Part of a small language model's weights: 12 heads of 64 (4 for keys and values), normalized queries and keys.
MLP neurons of a small language model. Each row is named by its layer, matrix (down: output weights) and neuron, and shows model dimensions 64-255. Each number is 128 + 24 x the weight over its row's rms, rounded and kept within 0 to 255. Numbers have three digits each. A neuron's up and down rows have the sign that makes its largest values positive.
A block is one neuron, or neurons of one layer that tend to fire together. After each block is what it responds to, as a language model described it from the Wikipedia text at the highest values.

L5.down359:126122106118112115123120146150163139114146119131217132130139113140155121115123150114129039149141130145100127168117156159112130110165111138118094117130114111126107117143105145127132144154142126103114165133148159110129136123127115108139139102120133122123122124073122139126129117156134131131091151140151124145153134109124110130121170136152128101130120125148114178124126120130140147134117130137144167131135137143100132108122141111150161162134124148136134129137139131129134160127155123137149126149145159101109146112152130116131000122157211095138094120125088152102115104143156117145
L5.down562:155092089098113124137140125150153141126108132122255120118140104091138094107132093095133072164115144140086124131141154140162138155122102146138136121112172114104149151123092114133131125153120128150144141085134141151181153134125148109140119130110115136167126186114162126168156151146143164148161132135131120133117160133155102116099089131140121107129117119167111127147144110130156168108082126111152132140125098135116123178119135114119153173126116094126182093145160129121117143125128113080086127145121162128119147125143137116163006132112194103155166146111121080137169128147134077102
L5.down591:134119107141154110152120113116139153128126133125167118113127105121140142102116114129145136102140178092052128091144118123148095141114143136152119108146116121120129104074144104137124169112115135108167156142125151126108122110087146115126112180106120112114178134106155196154136127109077164155124119180088106137127103107171184121105137145089135177153106134133128101116128113160154105097117111128090138118127104122105165136087104127130135096161074099129120131079132146129116146123091074120106117141104165123093167129138089118130015106166148110149159125146100150122149119135151068097
L5.down744:137132106151125180122161135147165189082127137150255129138127119149152145105115138110122096166114132135051132157095133169132130133152135105104095133135138140127089126128117097108111122129142104140133157124121128109129110160116125144137096125127142132120152116104131133122127153107166147141118153125133086131142109093131119139144150127146155128150119122153121139096125094092123142149129112125145159138124130122101139134129153139091154114151122145126087138143126111138142179121119130133120132117146169101087157141120124111138000138137131112145111144136086119161110126142112105144
L5.down1129:133121165114142137052132092154127136099128117142161123118149108118158141135126098131141074137161149070125082170146122155144103113142143149157096101109193123143120100149108110145106110121096144138172139114129120129099111125122166103111125106143107136153143112110129141150115144135118154172123087124167106135149131099122142132171101125107137111227110126126081111097133062110109153131130155147132123191117141093124169155099138101128121115115153114148140121108093118138115143104128079149120118119076120132061121165124106078125047153129141116127099122130150116150107113125142158125
L5.down1186:174138118129170111100129139133121079128126112169254140116107153113109159153120163164109114123102139128035135133119138130106162131147115092166139162127132125142161132145138106078126120120123182096133137133134157142149126104162108143117111113119120185119130147138131148134093134153129129171121130146136091126159160108124121155135166110088125128104177140128136153118129162112107139102127123136144123097158132146132164113128097116121130114120111129116120102133145106123117119128111133100121128116105132162141148138140162149137053146099171145112139150096139136124144122114163148129
L5.down1320:133083086105140147126102126126168108147108129145255142120122101085142082146122126114146094159115156157037101170140146140164140129128117158121141121154163110096153137098100131138135117102114145128119160068158152153164123148121173099108101120123119123133116162108144141155136146157126144141179100125121117141141140117125123158098077128133129089128143142155129144114148081134130158116088115112148109108128086140132120162134177122124149134125107099109139106114151134097102166145135124101108112118134168123111133139134143111139055128108196106132123129105124105107171110149152079117
L5.down1512:144120089091133151089127136149147171135123114116167150104138136114101090145139126114114127151160131074080059090135130118109110159142146134149144138176122095142155129148123130179150136142119096106139120124118127168133142132097098048136118101091131124160125141150157136131134091132136162138088056152079112121151118129145147158143115144144171117124111128143133134211158157140170125094135145126100135122129112147133124134131114120088162115127126097135164152094101161139165150131135157103126132118139118155088160134149148124137036138136179122149137129117097161126114151175123153141
Description: Sequence adverbs, head nouns

L6.down42:108159108134119074078099128136128164157100103170242108118141106087140149150075126127091089115107150100137153118142143159123130112139136110124146153120080150135136137124107104138160085135147159147120089191094145137117129132130119141113155107146106121152104118132107139146123148135144116128137104112132144120115127119142171132143141090098154110154127116111106160126096125099096170112115156120121155141121129149110124137121158100091128116137097137114138134134114161152125126106132132138100125111137086094123175129140151103139030147150199130110103128100124167089119142148122140124
L6.down241:074139117153170086117143132141117137130150086117088141146159142104119128112145173113129169127150126074100165088089132116121218122132151140114103146082117157121160114127093105107140128140108104095147145141123119119120119136100144139167123159104112168123111130128148113131164114146121123143107111113136120140123101125151145133092154104144106102116148119165084147146132118134090149078086140137131164135100108133093111128116114128115132145130111089108135125161158139110110133147101149137122107151140133114139130144139139123129107156188116128180132166081134136092110144134106118115
L6.down722:133124139144142172050129084148142164125151144101000109132156166115115136101106132099085104076153130161110161131124124102135136152120137114128132123100102145138132129174141118127133131129092113155143125156135129163124128121129124123124165119141115133143116169150151124114156103128128130125122117138187151158106115104159129178141105079144131149137152116131132108166108115159096142086069137148123075155122114128123123108175141142119113109117136084111134133104167170121130131119145159102148161137132146178135193102139148116106152128124165142115153156105150141127126123159151075135
L6.down1722:148121145124123140108130157145143127112119166139209114130166105098123106107124104115137103133131127094136126146138151156141098143110093177161082095105102129133147153120140150133112096146129131140118133120122135102169137136123138139111110152133093124188135137106150110133128148104130167145117074134126133149124132126151113147137137151112116131133143146170090146123117145091127146126108117090142119138099122109093150111130124159140166132098091103124120129142126117140126141121139107122100122099125143129114141162131121136154069102171219084155113139115132142123175152172142078113
Description: Place units, heading closers

L3.down338:105103138133124096151124130143134107129163113135082151106117086123142092140100142139152116127106130195056140224147102157162144158143124139137111133134125118129149138101164129115165151106118112124119127137129186105141133107203142072123104088161115122115153144099148156130166089167134118136196139133141113082147104141118124141095124110129102124127169147153096137129132099151150097131128171137147102082123148137149147112166109129109086141110088102146164119121184150114106188146136099170128122106102166138093125148140100106148151117112151145102116122114120109144154145133145109123
L3.down504:141089063116137126159126128132154098132109115134255115142152092103133113160117133130159074152128146120058110149141138145142121145129121157129145129120154126127139151131128134129124126120139110121123139116139150145132135141144160120135104123122117110138145154115126094130163130154118154150163112138130105114134121131135137155095093120121134115139145138152108129130127096151149144130098118108151130129126107124097116140129140140109132146100118099133120125112135136117130138150138132103104118110122139130117146120127108114165000126116186145126132126119110110123157120128138064122
Description: Plural head nouns

L6.down1206:157132116103116120186119135179146132114125142123018111113102111123179100122122105115095086130100155152114166135131110084153142113142148130142117164131148129147123133132142100146163107147129158097117175149133165117142129089120093162098117131082173068107112148139127122144102142156108110106125145118122145120129102116131112132141124157161126086081113102140182149167155124121128098172119112105162102168123127101124119147102103151157100153136139165118173148128070111123116094146103139088115082175089129134129117105122128087127124108154117074119163119139129131096147092143116144150
L6.down1298:150084151160130146129128164122140172151118131138088138098125079144107120138116114090133122109095135133157150133125128144136133170103127142101162107120142114148120109149158175136134082135150114073151141138146108146144098103157152109142113144130137100133164165128107128125130091112108123136076127138124155123089126113071153136130115146135116096078109099150126166140140135088085112131104107114164089187138114110138136153102164117170150154151105175131146125157146133140130120156085106121101097171076085142146120118138098078140209121104137111125143112151117149155177110123128163111
L6.down1478:142152139119081121134109130143121157161118112102255157107138122100119119132148170107118116130131137118241164104108109142133139194134104151108121162106139122147152127153126106123152123107141139105145125152129155110112125121154139143095110109097131134131100142136123101092146126159131159121114162161100101129125132142120110132123147157119170090104113108142131114152148127125143157131132103158111109145098121147159124185179096103151158169129143106084133099132093135126150097121127130122088081156107082153107110099163153110115165129107158093143153103089155139117139092138155157134
L6.down1920:139120130155132131106129136117133105106153106116170135118097143153086124102158111138115135147150098162139166134120135134205137138133110105117162145110157123132187123166102124124148162109181111125138177129103084130151158078111080142130109125113127087124104142165129139118146108167104133084181160154119152091146135146095150142133151117154157108116138131180144129133112110109116124105143141127114125187137116180112115130114171116134123122142123149162115140160112142119101120140107138172129128130106140146140066169150149113104140111119115117163128139170144126137132152119108139090
Description: German word fragments

L5.down256:092115139088099109106144110135132106124153128114255118137116083115112151120104116144171097117123101110122132121110136132144098122156133090184093145134128131154125108095124163136075127120146100160120113137138125129151141144113116141096159153166159108169064104125122102117136141124168107183135108142166154116106128141133109118129129128115124142104124117125109126106119138152140142126137114104136087141126082141134174133149146122103106105130132092162157134105145052144114144145149122146131161131095084128143117176121132120155112088097197100129128118121151120149136139118162126130
L5.down263:104121134139109113130113120153129117126136124126255141156103116134113139108139148132137125142137132107136101122124115156122114112152140124139138093125144171135125128125099129133124089139147109116106134114117134118153108113130129141104119134138117120132084133097141154106141132147108131149128115104133152122148158108141086124093090103113112099125132128140119148106108115124110123136144134084140061123128147149101126122159120158126142128130103124141113165156125137142106155156119134143144138109146104122145103138085173107129107114134164132104130146133170155147144126099085114143
L5.down828:113139126101117166102107129131112137114163113131221152159164098115114125134139123141175098118163100101084128114147142119138115124124110097126083132149112121126140144156133117114093178125168128140141105121114149135129145128135141121117090138153164136165129060109122119078122102131156141134139137109098183147127124125123143164129098119096135156115125135092132110136128104107118127131112130167107139140139106122102147145126117149151132122117132100144137134110121152133156140136129124126141148132078123118149122149150124115124111096062132137139126142118152111128136137119147112136
L5.down1051:141146122099107097126097128109120102127131164100255166140125097089127110110134111138109070112119112109092115135134117126154110115126159092164152140111143090127129137148126144149112098122147167124124095108131090126098130108128146173103129132111091120143129116133134140098113128139092112155127106102163109131151130110142130143128094110122116106140140137146136138144124103139120141142132175130128139133147145160123098097116114138128153146134135102129149145149133144129129178158100125085133131115132126145121134159118132135087000109129146168102132143108157136097095138130132158181
L5.down1195:115108129154136147137094112133147113134138118087047111162157141148140131098086097136157121159137135123152099150150176146158119083162120134109121169129116134150136168121117144133098099090121101151147100203136094140124133132131152161114121144158149119123092093139181117150151124123146103107120124135151155107168157149103081079128150121119100145145121130134148105101134079154153134130108102110107126102133110158131130113144118118159108138145107107140181129125122144194097142147126088152150124147119129091145096156114102141137153126091112126115120101124135155116112148092068155125
L5.down1516:105137172131147137084155150143077117159147108116064112122131148120103135128121172142129120126125113114061161131129115099137113164106112128112142153173187111181161096121114125148077144110119110118119086112121116142148142149141102124150110159116146136152092131083123128153132156118079165161117110101134123096093131137144094121170134120107137140105145156114104092158179089140111142102109151122134125155156123152095115119112109124080109092114163151123118136144135118150147100146140082124126166169102134106144139124130083128137178102106137128102184116117108129141120125116118110117
L5.down1904:153143121106152119148109133145144095094074127115255087158132093100114133095133120127151088126117121130149121124115143101106090122113117118161110117153128130120148128109114134099178126125140201153142106137209117098137127102141138155116127142103111119152115128130135135113143133172144114122157143120114146166126116089106119152120120159094125102132124163146147173154111133121145141139100142145148149149124143177125102102101086116190144164102130131121155117133130179105126132149070156111165095145098133134132165128164089118093044096119122150111149123115159105087130130130212179111
L5.down2006:148138115113124115137092178165145178087102103144255124164131156133120118147163127138141121159123107130168133112139138117091161104172130128126117124107099124128116136140126116107139148132143114158112152141100129142085128175171116112118121131127123132129134109133139136102106096138142125124113138138116159092159131087115120107137067147108146140098101118135137117143149120139171109119080095128098117131120105092127101100100132136124139135147131087145137153134100131155117124130162128108128092130098162144106116156121127158124163164156158130146132123160158109141128164113111124076
Description: Years and date numbers

L5.down228:185159132105134136136138088154118159128113133119195133101090123178097092107127088114122136113135082129216126091173097077138144087104159109131168112130153136104126138160138140154142155148122156125158166159176095140133119113124129134086164118095165134130157135101092159162127109126149133156140098148117108082127152127136147128109127144125168100121132174083135146093114109161143048128179103130101113122151095119129163151134153114150109129131136124147136155119104097159133093151097081114115128177120112126097125098126114143130110129108099117109128132147108135113128143118176104175
L5.down898:126134138144139107126112109127152126085127120125144167159157156119125158110133136122143103077141133103159153138172159099142183107096129133129100148167114116157134143169177144100118126140109159079157143168124142108140124124151141140119151137153131112114117125151134119132084153128130107119125114114176142137146122142160129107060101104139091105130106104140127129130070128107146130128154169111098129130130119089109048120165128116091145167087152106104171132128099126124075147193146098088148131118073101115157131125089081111117107135135103139139115097178128131122138147070139154117
L5.down909:159077161126137138133093118116132127139117120124180129113079150105134091090133148145159128147131163103140192168121164112119101144144125128108117096169112107120124110146146095128099122134101162120171120128087122120111152135137139169125170091144164117135102102134158156097143107117163131106177174145184137146147150127100140175113072170117098160109151144107149114184175131119132158126152145101167117167151129137144105079146152136147140134064137097153129126104173149156147097107168096065116120113134130154119119106089111103189163167143155160129132122123058206130097084126140161127
L5.down1013:104138102113149109171124102108145115121121148121255135128080131151102119158149089126135096143123087114139150119143118107156149115102115160160130110155146142136153128144150133100098105110143098095084126143144105089123144140126061136155112163123139138106135129106126137132149128139109159131129100169164175102120136126105112094130118160140093124135147128125121138101089127127139146135141136124123131161109115187096093090132173109136090167088116147117131149105114135127109107166123090131134136123139133112132110174128141143111105124137159138115133135129099117107142092106104101122
L5.down1147:145130087132109134111140121104135122154102133116091115126124135100167145121126154112173193146075173144174137127106092122163123128105124103179102136146143094089168109107138152123147117122146153084146168095131124182140143097147080056121114144155138114114124114138111133141158120173127130144068161131120116086154112131115102112096113163121068130148168110156162113173119129153108141119126142136089127081157055106136117122113113128111145150138113117117155141149112106151120123121096128145107131120156132138098113139110104138115132145133127124183138140134131131158128099144097128075
L5.down1307:146158103151108134177119106135154103155169136115216167108094151111138153134082137128122119108083081138126155126099111112149119146085104091076130114152117146156099166138133159117121104147153153123138165111134125097128106105113150133166091118152140132143102146118125150123153098129094121113104127135153116133095131120133110192159126140105164141116154125158099085140103145140110114110094104133128125102066125114129110090091153123158148145137118120148132112150129092114135140111150092101111081141129141128156135125112114144147137120131108125119117094133190094113108115103122146134
L5.down1523:096114145148130152128139122100110135144166100134246138096136132089112132123166100120121095121134119172156124125179095154112095086117169123093097128117151117111084144147131125111107112135134150171099092128125122134106156155145120128186132135107107142134155117115097097088138123097107135156119091141138152139102142162088142117092136078142094133114149134109087145106103111130115159129115150107086153088109141118139134162114148139091126123167146113131125121127143106086150116137138139154086112126145132136099166105124163143143124123132150132150106164154139127141094144138138154127
L5.down1810:122176111118126082181095164141098168100147120134253123143118123171146129144135118150157126124094121101135133116104144136119122130137141139123049149062127149122146131130136115108141142137134147156101137118108105122142120123129150141108159140097126124121061115150119105127141127154156134120119162110150121127111171092140125135155128090143133121170089132161144105122078118112138076125105091119144117139101102123119117162093191133121145145134133121083149148118095132145113091084130105150117119188118102117098128146117137138142115121127167157098125158135111133153139099176146135079
Description: Mid-word pieces, heading markers

L3.down271:139111130113168153129172115083100132172121114127255137147115112134158135107132093165113115150161150138152098110111143113105111108123106138138133111129125135103124134114052120144088086138116107092114113169118128117101138147085166133100129162099123101111104120118113090132148148168130149115108107103124139080150132118139114173137079114144111096145133120148138141136127102146107122110117138134117106123149156145135111141107137126094109119139100159133125125120141083114099119125116161129169097134122146119144141112108147108140114125146153098121099127133145132130149127107116146094
L3.down1383:128130150143157137134159090086115085167129160094188103143116109103122120086116101150138073124155107135127148133107144150127140147128091142116110111124074080115133161095108181136097108112144092097112094146122139132091144169127165118118145140110092108110126137155102110147155133117118148100107142145123144072157069119100117135187117153108078115136121130137105151130148095122146156154141149162125130112133173122155122117144144141090163113132154138145171159179108092141119135147129162078136110153127127137098130185130124135126090147132147077115122168128150160125169154156161115110
Description: Two-digit numbers in tables

L3.down372:119133098146150139120136148097150088104116128140231106188152121139105099121137131149143075146151168140135128131138162097118146096143096129113082172142105095126175095103102114121138091130144153072155142134087113140094155147090104109130150125105108121140144185135143100102162115127130126113138115174106091090108147154143116122184076136157090137103153157133095137134125117097127186132134158136103111114103118113139141104159153118138147125121100085118164189131148116118083153135108158129129140143120158081114147108140127109178080146148151127082162122132127157097151187118136137124
L3.down2016:116114142136140134118141130104138091142146141123078110120142103135150130156077134130107119114153121095137133150147099105096095098117104176144138114072103128160131133146102126140095093132107128117124144103121132110124123157134178149160140161104136115172088139144153090103126133105103133144115081136097107112081153105119127079125120122111099132118124115128139143178122113127140134090132162112103120135151161158119116102149195136134177109157145103135124173098127127151107175129129125196140138154074141151111109149129089132137096128110131138110118127123157143125161166103098119100
Description: Four-digit year tokens

L6.down436:093103127125155129122089103142134139127141123092165127128110128112102165118141119121122141165099163136089137082110136121135111109100123168109130171131114095136159126165121155129143138159122118125174131144101106110100119125158125198140144115142167114140131095119111148113122111142126151125090160126125145140113146131174154092161112137136158115126133166160126077123133120099174131097158116126099159116150100115108097125130138100101110111145138100122131128129083151128164095089160124116135116143148124135128072129117140125169121141096144108118141129138158146150138165142122154131
L6.down1270:154178163079084115118102110110142123140125148093255151141117068081141108143172133116137099135134101120120151145126127097172130107095136100154137109124118097143161140112145120151099139117175134144147104113108109126116159136139139160111120125109141102170125094117152119114117108167102085159119113124141109140138107116144156108134099134100102112099120148133132121133155094123139146143120157142104131122119133145132147083154123114140121127148122112150131158139130120134154193121118119096149109100119114148145110165112122103107013106098147108096139178118161125106162110164152200133
L6.down1311:119127161154129107122152102123129132078116143086255139136130080105124152133133113103120096131148102138095157149145127103156127106096120098156154100149122131141129135116132121090143105124125122101147120156158139122134129133136150117084144106075087131133127087142111127125103086127122116166126098089115131117146169118112123145134108122098077108146109135137129136131129100149142122139124086148120142148133130133103141105133113123100075125156145147160162143140156129100113093098087164135146107134115144105144137168136146139109097131105128095108128096145149131121150136135135178134
L6.down1834:151137165091099122141108140114114134106107114140255170132116104104110134132127144118108133144139152109110155126132149108167094114132141076129142112120135086123136126111117147118093134159171174100154108128147154148139182111107102162120117163145118144157097150137136120144143156132110097152084139114161074126142109124103154129161079086124103102103087126110140140183122106127141176148119163090112175122130155140096105130110124127131158128109139128155139133136135126076154130144124118117127101120158083124123120111126154122087064139118143143103138142106155130109104112121134152144
Description: Year numbers

L5.down130:110120129153177123144137134077133158119127126136012117121109138105149182158113179183128140114155127095129171115149116116092107137156160105081164125134142139173110088146139133105134104137127157178141134079117125129147122130113149135122169130128104126101118161152128115115118163096157132123130139117121106132130126094102147114145184146102120124172130124144181143141138063139152136121106107086134103146170118146150089160174114156145091123126097162060154144131090120131147105131125145105120100116106131154124162101165165132152151122129131087139139130116110162129163114091125127094
L5.down142:135160138134154124132149087107110116111111123130255154162103144083140121132133120112111126173127120121123134117074127129144089143133134144162107114111143141086125158108142163145099134129161166117088174128095124126118124113142161151157146170093125146132123149118111128131106125152141156125106129121149113155162153185136177121103104132106103107134133139141140146140121140149184146120156128116145118147160138076199101096139132081135091147085101135119097133127101121135123079147142155118109120122129109150151136100144143121153181188167134102191144117093148166120111127129117160114
L5.down445:108145151153117094160142105127144144162130117129065136156144127110100151126117090110105158095165157146120131122098161138115195165156153146134108115208159111128118142133160152131153118156146136163133096127118129087155101180106108130126131122129127157114103117109092091092093146120124136129140144092103159115117129132085131141097142107163152155143103130124117111127130125093133141149181142135108152111146106152148118143155049128083092130154105123128148123097105195136153146140081149124120161128108101120092153090141123118090089136154157126108095115135126139132096113122206094104
L5.down707:083135121147135103171092135135085140116158121120132137118140135119120111127122138102171142116114146120166121115146165121136107103157150112123130141111155130143165175127121133149136099097118112134143156135104155106132070138090112161135075161155121129118104112142125140098113105092133116141123134125098172064130157142092122142119089118140141100097086133118115093162147153144141111144188125140136095171121123129134135123135166152097117115114139140143147110078119080101143094133123133113118121104089099134106110139110116115155164166160133145138129132110090132172093107144141155155
L5.down835:159185160122132128200117151144096107114159119114255112096127157117075161127103115150111123086117131130115123109135166113088094113117168134095133080132158129139125162167112166145150107133115135115131102123153106139098127148091110141133126116110095134147151145114119107127134090131125155100127118134154143086162133121131142103149139156126113128131079122141126116147115141137116110099120118117149071152137154140126138131156111163113116083147152161124093107164108129112108101168158083147128128117131110146115136133156123108137105169119149130131117139093131159141140135109117091070
L5.down989:131147148122101107137089146129141105153166107134168150124111131129142133102123114082110137096124151073097147096109138112101158154125136071095116103140100122129138148123150184155127083131129095089128133129103118153123113144133094141107132106119136128107141136125101136126117082141134132137115158115113126166136129129110083115128153124166128124124106096132143142175148120100140154125126121102131126108112109110122115068111142149111104113112137109133135113104110110078137134126149111107136180155170093104132125102160157099155105067147180148130135185108143079124118154125124151137
L5.down1819:104154135115122153139166118148120150081117111130157159142083106110121153113130094150122114092132144139143145109136123158121139158116171115113156124113140150136131112172084151119138091122157170113137147144124129141125130133134141178104125145086148084168109173137108136096111081125144136133123132142133153123102161123139126140125152122149187118132095167138137129131067121103162147102141110085115127141157150110149159130125159107120118195162104150126132083129116142116117084116119136127089132148129133122159156126122113121153093162057137139159177136148129151107175105125151102157
L5.down1884:169144111117130116085113126118089129125138143140255112145104065099107151092107112144118140112112152129189164151163168157106141132101143141149088108119118155122145155144139154138086094099140127114156129154145134136072148181085114108130120126074153122142109123141174113123122089147139111153110093162113114140124146132116134116150135179162139113143112108151124105135144100105139155159148163112123124165111149155142138148157118178124130148153085134130143154116110109133121122147125146100119110128123124101117121102118159161157150156100143110176107107111158138140127110150143122099
Description: Central European names and institutions

L6.down584:180127129140116134051128143140164127117120129117255128139141108154132137147118135117145084139135125151133139140155140122117153104126134118085128112106136156130116121143125120119116107130148108181114159148111133112134102152123145092102117123121109113130121148115106130129123136144159095140136124116134143092154121135095114091097130104127088125159136128135171143118136096092155166143117113118174106146140135105163137147131140114090145067125110114130110091130131096142121136129141119127135124121131124099104116200113126101139125149138125117156125146119121122078172113132108131148
L6.down1146:159078141162134090111141110121122135171109099167152106153106106116146170142107153092120148155136116120106125087106111119165107099137119115105126114127115126116112141141153144127105122125180127120105069156121125091149128143163127117092108125122133127110101117110130120112157205120137183081136120110107131122117112158118120146130153155093182136119117136145178157062146103163122168130146144112077144144118080129116139100143130169110135120113134088125112155085134113149110132161132121136098137149145132076108142161114134108151110110139106118170130104115134119146105096153103148143
L6.down1328:153126161103114094083157117126086115091113173113253117151143134130122105157135161101117132150143089114169123106109157140150128115128162118114140109134111088100126141122096113154126162118177118086116125102165107099142152104088110124141132144137160107121106153128106131136124155156113125134164136144105117131142130093055150114171113113124095132152128159122142118092137079143149166111163124130148125100133141135141127164133118129085112118151110108126121140141153122149109128133083134119128121171148130139124106146086121153150115168122108118146134118128115124126115114142124174157
L6.down1819:155152159135118143104149120076101098130116111122149118117126109156125130153083117157174091149135150158146135120128143109128130143103123171118117088148107106120103130113157168119129137106139127113123092154133120125132120118134103107116124123099154156119137126172113148092164130134113139117136114133110121108114127141072172126109069122114156134139084149180078146115174129124165109124121095125141178135144156145127135135160112140096141135130127114158108152122142139131155134153087129139101140110134154160106067142103148155144105161113094098135128132119086142162098132145129104132
Description: Wiki section-heading equals